Weights of a small GPT-style language model, trained from scratch on English Wikipedia.
Size: 16 layers, width 192, 3 heads of 64, MLP 512 SwiGLU, vocabulary 8192, 8.7M parameters.
Architecture: biases, tied embeddings.
Training: a variant of Adam for these matrices, 357M tokens, 10892 steps.
MLP neurons of a small language model. Each row is named by its layer, matrix (gate and up: input weights) and neuron, and shows model dimensions 64-191. Each number is 500 + 40 x the weight over its row's rms, rounded and kept within 0 to 999. Numbers have three digits each. A neuron's up and down rows have the sign that makes its largest values positive.
A block is one neuron, or neurons of one layer that tend to fire together. After each block is what it responds to, as a language model described it from the Wikipedia text at the highest values.

L11.gate46:527513581542533503476527501480484468409496468490540563542539497500507498551460385483527515510556446488505517518461483544502475483499524409514494434472513555549477492425430511523476417471452458529537520530507564528499500503535526543547513484447600481445507512473486531467542526475543519539579568467495542455463494497511532539506550524457461537537459473497455464590520494441533440452470
L11.up46:515562524549443519481542574575524450521548480559504562512462421544563478524498467532464495507380476549455550556480443504471469424558463538475559541488466505480426512494475475440400526552440478555482441473493489478490459534537538523496488482507559498477473582481534561464485489543535503451512478501537482400513455475515526528509492469531515512495493497498584457521487507511494522508537
L11.gate64:515518534533454500487521536489515520417579464416454437596488515442523433535534466481521530504490519513497492464545464420525502490525548447512487550491476541491408463498495528488471442482496529541444508511428558565512563492549422493505496519476461489521453533490458457440541469545502511542520533525489505484546436459534551566576480591505518487584511428479548483463568545498546501539438
L11.up64:469455445523464483486566484440448482548541452544542563539502409513455506545448519481476499489446489537438396517466497466496551489483483509543493619444497523572429486521491504474455472517481492535470520522493505591492482526503470454549446454517440438475485482514483435497530443529535477554492505500494514423501497459476566543510554548552506476528475532471463551430500471476482501462490
L11.gate106:489521415555571571528475515565453508445531428517521489513475541462468504592526469431477500522507521535535483476478593537439552504454441508518518446497560457530452496549547524514560495489491549470565470499538365599449525510496548497577533480446452503518453521471464541457526453477435497495458471546419506499467492537527539492512491495468461454558505486573526523480471386502459500485521
L11.up106:562408578510470539473529549546489480423550475538502450547473560493556531488461445540486529510425526546483514432516471489484524419460541482530521540485552517511465544488472450531448472566564500523471544430491517525452466456542449537496511499488529489562514515531397523496488555515513469548475471447485606536454526389520554525522494528488523465500501463498492549537479451503478400489566
L11.gate112:483514527530388470505496475478460545523451496608499498492513444504561537445505467550553433547443541459498501492511489479489506527487589527597468531483500500523488511484531481536480549413512516480449455494520487572503494552568509517494543452491471544503522502459492446481466468506528486510560510448501465490491393488504476520533513461533456495539456498476461530514470543513465520510514
L11.up112:489442565436487497527482538439456486534497598553526443497568491503530494557480510455562535468495531524495489419485544432509557464505524534453519432479495483484512547548490446498539511487513509601543474418512484480519457511543551562533473501444507453558527507501511567483517461513562487491553538526531519525524472474540590515530490477478523519483499551463517551500472474520513480586489
L11.gate160:489492556550512467450498466439459513397510477580514396546493458501501508559512543556518504418498470563547483430506501488521511457480548424521471470470489542443460514569563491536496518502500509459553460428456541523474531510504491567509461446450510491451543493460470583433461502542475465550535484481517491448540536473500565480445468495463464520495462461461514479503470483411541452522471
L11.up160:529501429504521468508489446401564550449463469502550485501521518546526451484573482481497459557465529459492511462565492491490440463450520473508441561529512550491428494461502456519496431540480500531537499485470540510477540575485508529497502494522547541527513540479567464484524509525464478517482558455481566515595585510504511588512487600462470463473541449509532531545574484512535481461593
L11.gate192:537477580513452416596529456471500459501478403479470482476509587469578473599461500508527517474467428468464495540524449464505460535503530462468552556544478555511477512486544470503457462517402538471512477487459559529537574518461520526468498530413567461428470538476554481516550452463568521477528564503566510455528532520486448478492548520535463508454456491458524552486495605481478483501469
L11.up192:509443469547550471557547542561528501401495474487526521537493520509517484511516523468492466536458542519400481511500551437520508531564457556521464493439544603547564409527404551482428490500521450503463486527482519467493532511503439539506537521482521444488500454517525486535437472575551552466497512533487544487492510531580533554463458484514472502548503476486491493508436446535497534516535
L11.gate230:443490492544549487462547484503536464439501472531506450548540549498539504494519429546528512539455524529525445448490501503476496471519456448488506496500488503557548435535563459559470472472534515484489539468524518516468541444509520504520502454457519471474510475492427542447436487480461459497490479451524542500494536454506606486475470547406428498476511460501517489500478455613599406538564
L11.up230:525465475524517435470493434455489490481511470465519493524470483462589515520440553495493506448441499633512545454513494494560531505470434456465474472506530444543490491549451583509530441436595563478553599475503516496497504536525517481517503447421478464530497534555461599473517509483498483488446524472501529525598541468520503485496459565502512525553516453504462520435512438470474548479507
L11.gate303:520481513510508421500510528468541481443461423495525450518484466537526483494447449461534547491463467505505445528497502522537528495498459484521528544534424538519425444448518453505516434470540513573445489483504537560552405466485567553474572413429529522510516516498540429461471480542464520522591571489485529556476409540559453476454526530531518519489536435474528442532496506526509525572529
L11.up303:497494457455497455549576512556481518463495458569536447457478497486584419497537499514521421513496476514469521498522561528513556500519584478485497505451477433477459497568464448524499563548490512496358525592538487495426456485507424540546472482489547433478460539426469503478542450439551534484509464503448500534511481469480512554487488541542542475442539483487491508509461507522485514454503
Plural nouns and endings naming counted units, usually after a number, especially ft in height tables, games, years, storeys, miles, watts.

L11.gate5:548479457514487507538484518453532553478513501491597398557420488465517458547461480501491501540504495484459440494462453459522507489547492503475442507524524477471526520515516507474478477522466542572537513527520537522473449542466403469576427612506521469568490505498475428449485473540493477509466513496486541479492434514510489443475487526506478464466547477510558424494589518459496533531501
L11.up5:558423495511415539488524495482541459492428476484521443513505406523492450526475459467518545577531522446497480487458499568503518561522510543481476475398545471459492528488506507460462526524486538465470438503533453443466535513593523518525512441521440473574464581534505530524592527494507481491590516486478481544517504479429481485455479508437472407454489536501562472503487509437491517592569
L11.gate86:465561522503556502571468497464576472443532520455470455578443453436461477531505596468584556521492447470484538517499496553510484562518526547515533505564497434521478563474527518530528473473506495506460486492445465537545544477475513520497436501485459392474552588510434540474468523541436547517503518473533536456522473510402549522513551460458464517482473398518506450521490453564427493500483
L11.up86:448466507550464538529518588508497496511555470578508548484551487516415510515509487444533583469531532530512523570438550493513531529507563481620522581486466511456549496563518480484441508490497546503493467485517492508498442448547497446568511537500520557506466520493516481441464473561454481511508474547422497505529458535533430485554522545434526436531585513478494477448472497484558510510463
L11.gate141:525491508500452530491471450441526543469482513473471437541474536517489535478549480481511535571542470497437513518574606454452434544533495548452425482510567530479513505575495486552478500455465495505516492519484478452461503478454462521510471549472469499519520509529479494448548404515524473521531483546530548506509457507426499405467468482473454552466460563460551491491509512501531545509556
L11.up141:432464570591474449509430557448495563537554511496483487496471535499465560551481508554557489484564492407525495512435498521493458502498553469544413474457451478534449484467497570513544480505520399554372462486452545502481492502486466546529501472451480556498420495531438426559537454477553524503498534490554484477543481467482497515464558498566481469524532446492442522523522450493506490502518
L11.gate147:543472541582479494483456475525395490471553505464455505498517518529492552549504507588527598547467533515413478434529514511527465464478512461532483464463516529592489495434506497503504414514487487474493488492502496466471560495462467556476494418471446471484542527518403485504516490414573555488570553494526524558455465491449461492446583513490575504487457487519526494492573530516505497520448
L11.up147:483509498518527493511496478540518513497491478497489512492494513513478507537583495511528513519436505490484510560509455538466577538472549538387510456544555589529499579467487460475465512434427487427517434458511540526506508498510514453533481520491538495434518489539461501480502472468558516553498481550533410508527482462495470504552520451505526477587471530447508540499568532514473487508544
L11.gate157:501435517506521510545477496449500521475472426534502468555494570524495501555431487534504532445574509472507470497450485530557521517491509523532495573494417589447523512427503512499533476499393529525483557448526505475513521520455510572470494501522463492471466548492515473496533522529541497538561487480556523551498423483505475490463546559530480499567595478455460455538433526534460496457483
L11.up157:541465450407518443429522532503580528461504459439521458541549519528576568469477515503490501463486515546423478443455488507531438533507536522532497588484513493492478482459450522534470526468501453490556490510506450486567473528503550459472521569426441515492568435534540396547507581480500464507533556495538478533521515489500496576435478441490540524552479552521438526584552500533490470486548
L11.gate207:438541454523464462538484456469447496556515485519436504479459527497485518554447525551561518470481513554503541608519561488432486433531545470487525492444541476533522442497461588522528586505494496546508488534482477460495560482504480526443523540560421396485474561409418559486439546525473506493485508534459510444430515549505549461496467501467458447462507513498478490428514472483481532452540
L11.up207:570457564473526551531497542502499445546496507496509517542512491515468575472505543470473496562422461473541590482483474467442543475515516474577543519470543536449510506491459538495426540497530541474517470422528501490482501447530527552576497551565473450475493429486499514442507473471448534506551442542476471464472514497531458503438580525491484500453552486418538481469490429466519471472502
L11.gate332:547517424485581471528494538450516441452550513523553538500496494524577500460488536436511528510541531444539482530522473515431459439457406530499500459450497514485534490518550453474565424507437544502477483520474519465518553476553472567526494508529542484448536464561543406530528513482519479518523548500520529493478510477516615526489487423529535558466484473492579512466556500455565421526424
L11.up332:573517574525434532479552430453476539435527560491461474507524497524516491562447456430531547423529540506490557441540503513483501479507541480446512459489556536562516422529435493468449533537399520464535526528557459511575494503522475520549493525548490494432503504554461569466547459499474533553492498484410414510557502510489471501554558429475455520517453499531506510527448502494542487473425
L11.gate382:456475565529494482501500460465472452513473549445523463482495467541570468480445522478568578520511530513564558497501534544513508466509460503435541461464490543536508495545547434459532479487492475498538462490468444408488550505499436548523446470489538503470520534530459518512463495597504491497464564518500499546566505471441574522526463446512499408543480455440512479531470549544511458512506
L11.up382:551539411481494517445505539455470589492473559475518513483481520543477515576529542490476566471496504450472519447490541508451523516556563463497471510481476477596516514489505492474483517513543524455610518460549549505413464462524537522538507485532493490548467510528513467446404444498517508487491468547507501545530571471527565488557469556498442472479544501458523535463521486540547459521522
Opening two-letter pieces of longer words split into several tokens (lo in loaded, lodged, loops; co in coup; bo in boots), and dashes in |---| table-separator rows.

L13.gate39:430473491544516469503504533489502484528490504482504492543523504441498411500447504480479524503464394505466468479556510381576525554484504455462530527456484482477496550565422481559562552551501470545562474496496478538586406490510490529435577492489514507510537527457476547465513415492450561484544528503567499521503509505515518500475524510475484488446511451397443540526540540479454541507497
L13.up39:509495538575505559472459517432531474492576509432463559551495489464470482463602510500524529463479415468495519490481481484507475522517526532418522420493505454476436523499515478494555480511503524521495584436497443591551506436484529563570526428491525523478503455536484557449511478505445523569501492527573525555479493503561414495542584471443489481494530469445551421499556452460465454452566
L13.gate50:467401492528507454390529514501489469524463508546486537474462473404534485511500530495532501495492455503461504452503512487521513552578485513504499391520560522441477472528513513477527492505517547534550509508457497490565472508504480478475462477488499515394547474525558535559443466550453505511503482527575508515473491486514535529393461510482506483504509479556510530527448478536487507438489
L13.up50:465515427523525512537469503497502525492519560530600517567540507469501525460486549457501476437462436532429394460502478464559545529482574481547542543548498553496515585471470489515489482492466524495518488483439452498524518545490473470535535470508520509513496573496486494553542527560453429470516521498590496539520470527489445526446444441523487467571535397476457407460507502451532507481464
L13.gate149:512443510518549477508554521487455471528532557447511486486536487462517490506563497447519535501550499437592444468488544450461458477571492491474533513442509492523540485609497492544482532495542454498499555442488504505540431376445437523506510509424488544575501492483459482445487511429525556471514501539497499484461490486572512523431457464477458489521512537414485435476508563511506435585502
L13.up149:486452546410481476446605478488424475542492497482476462465573553450465459526485433475553466424523557504524561514431492461550481489504530542464513491496514489516535483540477535470484571470469472575469511452446480545504462464490479544466550444448515507531572460515461532452478579508553536539440469510468460456452494497490463518489491497509526557445429491501453485514525424481433544542518
L13.gate257:443513570497525407494482495511463484491389450490481498516438537450441510494512501455589539495545457497474489510435517448520532512450520536487484494481464490489521476529444440490587503550403412578516523388527449560499467443416525500511478584480486447496510540485441495484492507521502520509539534485501484567531518491504483483502537511529473444510417528483472503541488498489522532512477
L13.up257:463516535472532490523484522481544472519434466499546499422522532492531495467481544502539465503423484586518521458452534430462445492519465481483485571389493404498502472522537488457486499578537432541507466496533508500450504502534537529607485458409461432448482538441487539550495568466477485500500507533493524531506514484519560536520487573513513481514478451476527513452483471511597532466516
L13.gate290:449494492524495463469575513488445521547526531529545563593496495501505446470490557518512498478501416523566494476568482459540449482516534503438526533557489498490483542528490486514532506472462504509488569457522503512533400518443495454484443464479452500504490498392451525531493469479476497523559446529505461495450452472481452465432572450487436540493523550477441482567549468537405527546489
L13.up290:437501441483509479470478555423527487513551516520503560466537564600480541471479504481492524473530503439477443486419492531537403533547474483458526525378451556590519517523524516511527534528515531464431490546539533457578486501503515476491502474431437524493533442456462476599445526441522524494516519517500552458469555540433441470521525501444494480537439499469517471469551485502417523535517
L13.gate337:489532451507504486483476493466542455501537516501483471565474493472495559505532575528549517465498398478505488452473502392542535489480532524522498512532486559473469547517555492516563474554475511493578568469465530514609495500459410492473488451456426499465502541533504561459452426575412494501548540500586533507514512466470475501471507446523519465520564459490481480517489530439470472570491
L13.up337:492514487540432453459449539535527402503473463477467516465533501461612503487459477533507419429479549560525512449479471510463462529490589535512447473559545504510488512548473413480444557490570539518552577499485479504496500502482524459514533471507473502494547533532512518548483464513499474474489400451538491577416492449510516444398516455532499508513490524501486475546465531463497521477572
L13.gate442:592533534553537469436562466570563477496562517436473535496452513513465505492540558597484501504489448478510492482512526419573467519485472493464480515563466558501485480497536463430514446581503568526470539454405511470570495575509489478456473517545504556478491471593501511438439453476515444479533559478532439517488516524571490526450499423448507487526524539467505522545425611486492428522521
L13.up442:511533447474494483563515497485572491546518536548511488572468520458446500483447587481525466532475450482506444484468538405515460534473492547413504510507376525486528485517531501458524472521527481532459504484414544539545493450551505465504490553495528532527438510568462521557445461522532545467483547556573535530515455497487448423516532494488484470537503408513485462532504605451427467489542
L13.gate500:496499621493476480485500532432461470500506506592474496473499551464514609595527447496523544451556454463467543470533465445575467516455499511455505450485527508485463430520525485485499515559518461496524458503533512532504450465534508500528465503532556495436551466510498506387468449516483492458583535512422522437533487508435508516507508501426483498507465476461515502496555493537525497487413
L13.up500:529484558468458513505563491468539523541510491558540459474564501489454436523534500463433498456513524437479612554555431442546487560525498554441526489517452529476457596497435447469487518524509516497495471470519441545492454477529550492436499537512470455549494530429457521446475457492470457516543492508536482508487439462475486513533499520529506452505463527402523492516532460542507542513516
Words directly preceding a numeric value or measurement, such as "number" 25, "about" 6 ft, "population of" 84, "up to", or "only"; more weakly, word stems before an inflectional suffix (prep|are, look|ing).

L8.gate78:454475492502481463440542437422472497482525389471541501536420490514511526470539462507519477556536486498489517400525593467478534538526547519563525438486496519455504445506513499467490499494473571502488596519465487564493515460431518478485391473503491462493461468486484497508581484534480545557447557461526522468455444425461482444416517593432473430557455580418497498521498488455495570519521
L8.up78:551459527459519400489462489486544493522560512511444583489451555414535513475574535478560476562436553516475506502560503498512542492462577481514447506450500492526461523464466456509534470560501464482511491421532537484518450500510463512504468386461518552438545487506446541495497507542496578477491600466423508524525525476463519575572477520489506465442565492486535499476446436574505478444496
Fires on hyphens: the third dash of a markdown table separator cell (|---|), and word-joining hyphens as in stand-up, runner-up, front-wheel.

L8.gate138:478487523469531480449509454526523477450503428525493415491482491421521520525449441483521460547513551495508467457487570474515526475522541492545459484436499544509453482472551478511536455483534599475576589521517502559496514544551474528531490460456480445543553560516483529424490569536464477473483472509447524481495499407523556531387568557448458514455494493517564502509499490501441428551491
L8.up138:597481548496502513451486494550475453495474482525456449493553518499526537450490472588503476536467455493565546473537477572531514535517505456510487497503492478493458526525541508498455503606545586485443473532581493557492547489502408523473534542482634457462463484481464499486488535486504473492553456499452530543536519424511526564474520581473508491467429450527559521475529502500469514483549
Plural suffix tokens closing an English noun, often split from the stem, as in insects, Members, books, and operas, plus whole plural words and occasional verb -s.

L13.gate34:477502440488547461553455456498493499439481567520509525515483463524496454541535436496504574499482543483456442487530474483458522475502491454524518514497544492549535514436522477410504495450494563554491543540484508555463533524490497495486543447493511477496531458437492558542554560448542473461547598497525505472494525454516595483485462459478509572450515377467493424525606558518458466551508
L13.up34:464511473546574518523471477523477515541529526518486506535525475566497496530492503520491541492453484466537432514480523522487524521415468486505530492552516485440515530536510530544461499416643405470441474564514492533388502542515519481424504535497556535515567509434456487496478491508460536411496504509503487507534504498404507613494537491518490469532510481511569554454542498509460497476433
L13.gate210:510478486468529476526511559429453500500582500501450539453577503453456499542515533526549514513587484517465488496501503458517526494515591491453544527402518484598482583456529464489491512501446469499537446470424496485516500494515458519533485517379478476497493533338466472500524549421513537478607577470543580522487496471498486443496517503527497484509522513508449482484536572536530494542467
L13.up210:485553488478548463542486508478549508558488618420450452476487498499460487532474568482527561490538548457471496525527467494511536540509500492504504529469539510533583464517568494558562510503477573472458482569469484530479536508562456452498466547545501457473507494445496516507452465566448570460490500459414427498564440463496522411571553501536473454491486490494489534431580467470486485480540
L13.gate218:499495497536469444514486563485519537535516504508484448488472486454565584459540470538521571561485473520443499555502488556494538494531507435473481431465569504530587488414493490531530487528504505526501454481432457568576558493437515488454426474513479506404505493519443521496589496393511496481495579572498504557516457448440546544503520510460519512543477505436494499518513499504527444527491
L13.up218:537511486499531563529470492478523474499438534479464510523556530486432493458550481502490546529494470516555515499583516481450541502530524458505523518440454503434497577436484440509500461512543475500499575454476525465487484393536468475499468431527435501510490468551522463517533450532530435448452577447488601524528520530439557467619470496484564567498487457423485519499556469517539544525510
L13.gate322:464509482511517470449441483539521489471559484494507468466455483543554552511541417512533606518527537514483481514568490504502531517415448501527537484503519494535572461473536527500527544517473481495551497514437543564519501424439512452452453401439577510452550529516431525536510566481478492463499479473551495510516531482452557492479473506384530535506494476478376527471570468496510485483465
L13.up322:454470499514533490478454530453564445534475496470460410472494510576514493541566496576467501507497456457475503486506485498600525439419485572504496461459514478551540563494597475475517499448503449522496521493441545530495479490544514541490496500471461565532509454499431483507454504494494533484464587561517499471555542520434525498527474510487533466513503455472499453461613551516479580512491
L13.gate328:515470499415494456540538513477513480516460454485482484417480507493440512492545446497524495472535493586557539407464512453426537495479582514450546513503530563492536423495550478631529472538557507532444554436516483538523518419463513511623517487478473487486463535469504484503553476499505473502534508526446511490455465506545523502467504499477563469484469473410527477463500430473522489489500
L13.up328:511590471518524405463432480549488475481530529504565448443469455492485525480515476537481475542527455548538459489474460535531551485500513547506445497515467543444434435488572510432455447547529557546518504525457494488577519512515515530550497476425474566498531523492465550506474500460432550539467502505578464473469551487495511408532468566504470501519461476544452510519490456473527472422552
L13.gate381:421532535466563480528483491548490499508470453449540425500531479473504551526498507499614545513534574445469513458491469468438552498549531546501550521421586531472506427501520523533501415431497494483493492508482567520504581525445443503524496452504522413497554581525450477480435483535475478485533500444539507477498538473485487506524436453504500486509465491411470462523540426494515479483526
L13.up381:507489542479526484514481456588531550506504599537462496572531417553491494443514446457555472542461459544544533473529578448556445526486555542585536442465420604532555509481450458444435511514451462504520494473532473453547479490504493533478535479511585497429488533510552496483523459540558445514486444515551487512548461528562465515495468447514493511526525491436539475539520512420495561504499
L13.gate438:476483468432560473563522460500502502562501502503532502439506494513496493506469508495554517501491546546485510438503480551439468576527498499492486466457442582452532514481424570514433532509519508479466534488444479505464576509490541474541499514563479433491569541509449509442526526532475550455497518485501554514467521430422516531477509503466468477457514525523457416432498506560491534468556
L13.up438:564399537506452452496541522476472470512492507493565509476589524460443523513523534571506490574501550453496487499466504495469510536453486505501508503449545525478525552512510484519487454465520545521544521497515522492456501436441355489536526437474468457465573438504515496547495520478442535491532472527470469566522535490528407545486438503506551461519565554580484523498497515536508549443459
L13.gate439:438531531481538514463465481530565518529519444428503517527554535454494473531542532520516529451492480426545433461465499458484531447510474473490543480451483522505525539445565474538508468516494492500497533531504476513543499569526529555531476561473540575514495465481501438444498497461553473484541492559527540498525517512429508532489461538481585460475501449503500488420517421576560454564445
L13.up439:452484511508557459497499470564499557510468427428445619455508513482552440453516505452560495506485606562504515445560531509490503556475500503467484549480592461485467407523493520501475526443515521452473521519533457524517477514492508504453474520499444510528504475538476411481529480556502512511503532564525467473464514414434585567501496492483432504553460535460498510518558478532560558473513
Hyphens inside markdown table separator rows (|---|---|) after a header row, also occasional list-item dashes and hyphens like runner-up.

L8.gate179:502570519449556519476495537475478460542513511513502553526487450503467547503497554529478536507460497528479491534502458456490507538466489451569462573442507483503522500494503453490514490433480456421455454478420530568497442527531484521472484426480518515466471474551483548470489472548424540509539480570482516458548493489502467510465509457423530523524563472566603488484499459536558551567477
L8.up179:489455441522593530521511548489463558469561478436584560520491521511408484494415484513550558521517510446554510446540564586408448484482478455491510503520568539517466469525467436499512416454489476516471509507491547550544452481446487489517501556527489560509509532486517499540548492496493447480502542468527512435467528525489428572476442489436596513513467524564491467546549522513580443490437
The opening = of wiki section headings after a blank line, and first column-header words of tables, such as Team, No., Party, Pop.

L13.gate42:483442451516530475518522567555455525520519597529489609509526574493562487517476495553529480466509530530496396486464550525423474414523476516476461520468483390473442544546470445464533503509539523569486470544520552506541504433503510490498522479471458481461523487506489539476490530492519490450545557506469512493451576434518566492498466449366465518479523507508451515530516502477506494518536
L13.up42:525493480468524510507463499375477495445462571504556485471456469453473473460592503484531504564526455514484553444580468550464493490452509494451531535502536448503443479537446487512531435549503464427482507442555528505556458474473481566483543485537524473450410480482460561459505462548513544532516456463473472482497511463515547540507528537536461526491494562473501509548456516540549478491623
L13.gate129:437450546523521396469437468530537473547532577526552495481494540498510558474560505484501475530505482580555476493535529494508497488476500493538469488480531564487456546519515455495519509497444526515450504492503554594501564464498419542423494503437489478510490464516528538539492445488481508513514502529503475463516451486558518501540475457501544471565548460500496454510567507515459502529507
L13.up129:523528551452469472495424489463486446516460461550528530481540554565538537465508518444488507470508524531471483488508430546507413498602571529474497427480466514547479496546445521434539436525531538542476558523491489532450438494523486490472557496550481444537434392466421532544436478511539497485519598522410485465490516478550577522489513524479515534524563504554467491448504512529536476520530
L13.gate174:474466496471517486464500450475468623394512516550520490578516524528532504495392472535530468495523557511498413528497584446452555396470466429477521512442445505520514516487521428521534495520449556526488526442548499432448437536535496525543536463471494549495461491521559539499520508524494469558517481494503505414553436458562538494444478494465497496469492517471451468536444455476508467492547
L13.up174:485535526491513460480580484560489460534491482531502480464512515502467517525522467484509492540507449497454476502553556525481511502542451520515472475491444546486501558552528453495482472466456531604527471467438566528440518518519438507466494482442477426476466455464473613408522462496551517497521466533490526476474492410607513486479445523480502484509522502494548487557506467465441462534558
L13.gate180:495501536504523454506512461501478470463478381497511491544465537434504424487492443532505523503510548568445490543574583548452583365485495523513485500507480496533547548568502430542469420484527466566504497484514522485476540536505494492489500523522487490464544512449518610501473528464549516484529469462455449533561561479537506522464505538481451530441549462449432541460487500467474501450465
L13.up180:441565487524540538507519569495542509431455527440524473554433455603545471500521417523484486514470447506547492445561533579453496428488488469538436531460513538499535440529502518531488475526487552483550476518487451500472513490498478450479511547474513535496473520455492493504509586547547473555554503496577514478523559556544511509495436539387495530567499451483483484475529535501564481455500
L13.gate187:530477592512455584492503435535434508459462520530503457471461520442492534513468549474580534547544438538495399537497564484498482487524476471472451502515482606499516507461460480578575517531501489518541516441514546502540438494516522524473504493480467483538479562520532497429511497555481522505464488454503478541413503466483563528548442482518535431484523527489448534546465563481528497460481
L13.up187:514561484512515477533498507554439466435490498563544552526543523473499515560479501491527486460584474553468419528481496431478458504482496492565517559563512506463425435487472476439551534486498483568535472499562525456423418554506546490465451571509484483553557594486551463469534579401523494510468485471456466477432533447470527490484502474536494479506462495537448507473413510485538568457501
L13.gate300:512465536479460552507533468539381513473550470565556429526499478445469502537440604475536504470599561544531395465448510440562540547471440462416505528496456470476498513535511476515529449567508577557522515476497487472515482421500517533548493436501519522506492526565499514480524479453505496450521447517503522496478552531484520471473495453524461452544533445475500470562477461488474522516568
L13.up300:443515525509481544472488541515455481496497526515438480454489459421468463522523528515544465535520478435526502536531444534481446412516520479476475471512503510514472502494424434504494459536548591519498466512572547527478528529431508447442545523524476539496492552452541541583506519514513486529475476452466501464479496578483476595561534547494532495489548525534584481551375535569554452428539
L13.gate375:560481511581430481463538535551500501527400456540465447433534472495445526508460529499551534546556475563464518524590482476491502444513468492493516442515433434542509535489455447512487476491536561551490493456531589463512503516557506564433522415506568523540536502458534572440551456508575521494520508467501432503484501472477521521510498540513513511455490508501436527536492519490467474548573
L13.up375:560453448530478417534493526496461519499521586539533456476526435528447481562470513517499421404582473543420523502501575486536534517537496522517529531509502458520542526454433501450570524524482464514518507428522496554508561476473504511491430541464428509540517433398517510469527505500470458566525459496576496480496575481504504449548500471528539427490509360515483506459517515467533554462506
L13.gate383:506448566489518459462523526492514496460515560501506434563500512519492577528445484500516518486489513506493481494538544574471563485457526437476539486489508497465486504485525465450536374560541546526515431487530474556485551487559533605512465453492488512496437487496506566412527483527572481557539502576496565366499495460539608527481539507423461514497510439486483517555470474451514474511476
L13.up383:497510460518520467510490547468506491512490534547484396573513492495511489516517475468424461549420513505451515446482488489512558440458510498483528529570411468542473517496516533512441503523482522570563469492471488547511513525445561520584491488485428484499476502531530575512589428507524500566451510456548505466508478489576553480441588520492494483533463456505531535495470469474480517499455
Last word completing a clause before a period, comma or preposition: countries or states ending location chains (Wisconsin, United States; Tokyo, Japan) and passive participles (was killed, was established).

L11.gate57:518514476471550480472542491491542495497520500502552530515479528519496597451474498491524554492499488528560540494516555440488481459388494490477522462539400502488509376570477472512530497533510511481538504456412529545470483525454512489529444550513534564475469534449525466444533446429479513559579489439536560462435544456490441455408562523455475516498524487495483456445549495491530514408507
L11.up57:437527474497453518487521557558432465491536499445492557432525461521523612486455505498487549418587467444544577515538455532494528512506491484542488541482523495510489449584490482433481475560496494479475512491471518507488545514573468457502485498517520529534510560510508535472471578502433530464507567489470483459486525464529506518509442452527479488484493536522480544493543489566519460466570
L11.gate66:421439538551469480529497580537494523468500501494552407473453504469471469537570526511530453468546416493484385469478524412556574443485540440516448540501418551552574436450549442451459487485454536501540414539449553609544486488497519501472459484477444471527568491476494535499486483535450512480513535456536532465493497469477510474526504485478483477503478416496495455520521529509494489526491
L11.up66:595482532533475548481533522533495459556506480540568561515454497480456375387501506505541510474516458451470482526515499552499499507576460493440458531495593526488511546523438429539569510530522531517510475454538494578508496527447453512532493488548511465525506480534456566562470423469448491481519419463483514523493542461538496473496530482531516480518497494487566504570508493483514514535484
L11.gate94:528446580497522417489457515395477495450552472496534475525469459475498495509408410456590499535525452511485445485408479532471520497429540508480506556562501469438509457531508570515487506520499506532466544497511528519506463565494454480612501524508543504527561498437512483444506546441443519454523466484518564548563494491461498459467515592512547459494509372524512527546489478477495500543473
L11.up94:509525439435558473497505512434516428504510476416529454542537564507561564500469478543496530455447546476489504563483488583499541572527555478505602532484504416537504482515481488440501508490512446478454553555504460514524502423551442475554491473437533431478505465498476436515497448472490451573516545489443527567442439504524548482505526465474483470527529492509465519538532468567541532476462
L11.gate190:519441564553464504573468573484473497542441517487524497502470465514541482488422532476570533481506517508512561590515518465535428414563491437565481474474455528473499460433534509498502508516474469534515471449499529488501450550504522514451445572466490451525460527551549547505552500460504446431453538539475483501523465453536504521507545475423477460439520460460502505546534512559532513526485
L11.up190:532526530501509435494522544460463493476461527506480450526499565499575530472483515522524468525510501581461469525546523514503495456581478441501532517411512510481511548479482473426528418490445497531549437443569524489557496498476506459480495503523416529541437432453561531555504478569469522565511430500538573419563489438511415539488436559478539522503543484465513461556493472440568481503471
L11.gate267:555554474488419455588465592472517456534484539404454566559493594519464499513466502517525486482518543426477559510507485449562413476527478515563479561504506496564543528506448494525447496497472485489526489478559536517527524371500455506484424520487487452613487502494514475474524520552460496463491480491493575516526441440467548535566550530506478460454472500426470524536554473480471537512455
L11.up267:537534528544481502435488477512449489505445442496485422475500476555466552550512507455533533453494436613479504520496493526529520458431506493555464534443467609480583484459536502495499511459537591485452488487474536573496537540490529438463495560503446493484601537442494522512497523524438562528417494446527459475491471565490545487544452448437550545486507469575469543439523497545462509452491
L11.gate372:523469486538478520488563535527500472495455466472454527528468541491505465497456504500541509443469532518529539471492467423563457440508528490549530489522435514559417479523453442525494518486438528483489564445495630546476497444491537540485519554527550509456566541488498471513503430492495527553517496485531485490497453442512519589516523508450565480438505491470457487573442559531578531596461
L11.up372:580539433479536445398531562505457455468501414470498510505548594478506516504432576494462523515554488545486398517465529505467442509604575500488540516499484536460457523498509561445506423546424478557495520539473516498547479467455573479427514549492441399553551506478489555490556494521521539462488470522490536517506506461526490430463490489458512549474531487563448463538543484516533451543516
L11.gate400:473561561595498432518602512466455466507437503489434484509442470483519479491470502532506540525449450523387529528479501497545451532450522457453525485484471534499488526456482498528488491443571511514541466440480532582502455531478540440464592468522458398449547525467524488452482544469482517519514511464462443501466476482484464517519526490486498479544481498503529520515482469486566500447504
L11.up400:408456535456505471438541513435514520560459469554511557499443515485478485513467533441496514513482591513489480441544527475576499450494494435540457525487518459537466512469495560512466466463462457513504585476479544530492485543436572445527475473522489480538530512430531555480551478474480539522579526566535464456508533517424525560415530502410536510510529491562532510539475511474466430493473
L11.gate503:385561567532539477512559489447492476548542444511522481546520483490448468537439537553551489460550440537501455508527486516584488478484546545511568538535424506478484537498513451533472528504518478467544546495526504510505472467536460472511453454482445544538514421447377565505522509497420471495514503506529484514480452489557509511469444485396430452491473462425476487518541476491489499525433
L11.up503:442469475546494474508486530492473439519500512478492487522549515568522520445459534508485542487550532528502481547560488477496498522435525523505523522484506539514538498516507488527471520548485524427510495514467521434452446504480496467562456479456456472537447507508466484492571469455396408514491477612551517468529513501468511496451486493502471500513547443464484412528540508478571493491513
Fires on the first = opening a section heading after a blank line, as in ==Club career== or ===Regular season===; occasionally on a mid-word hyphen in names, as in Kim Hye-soo.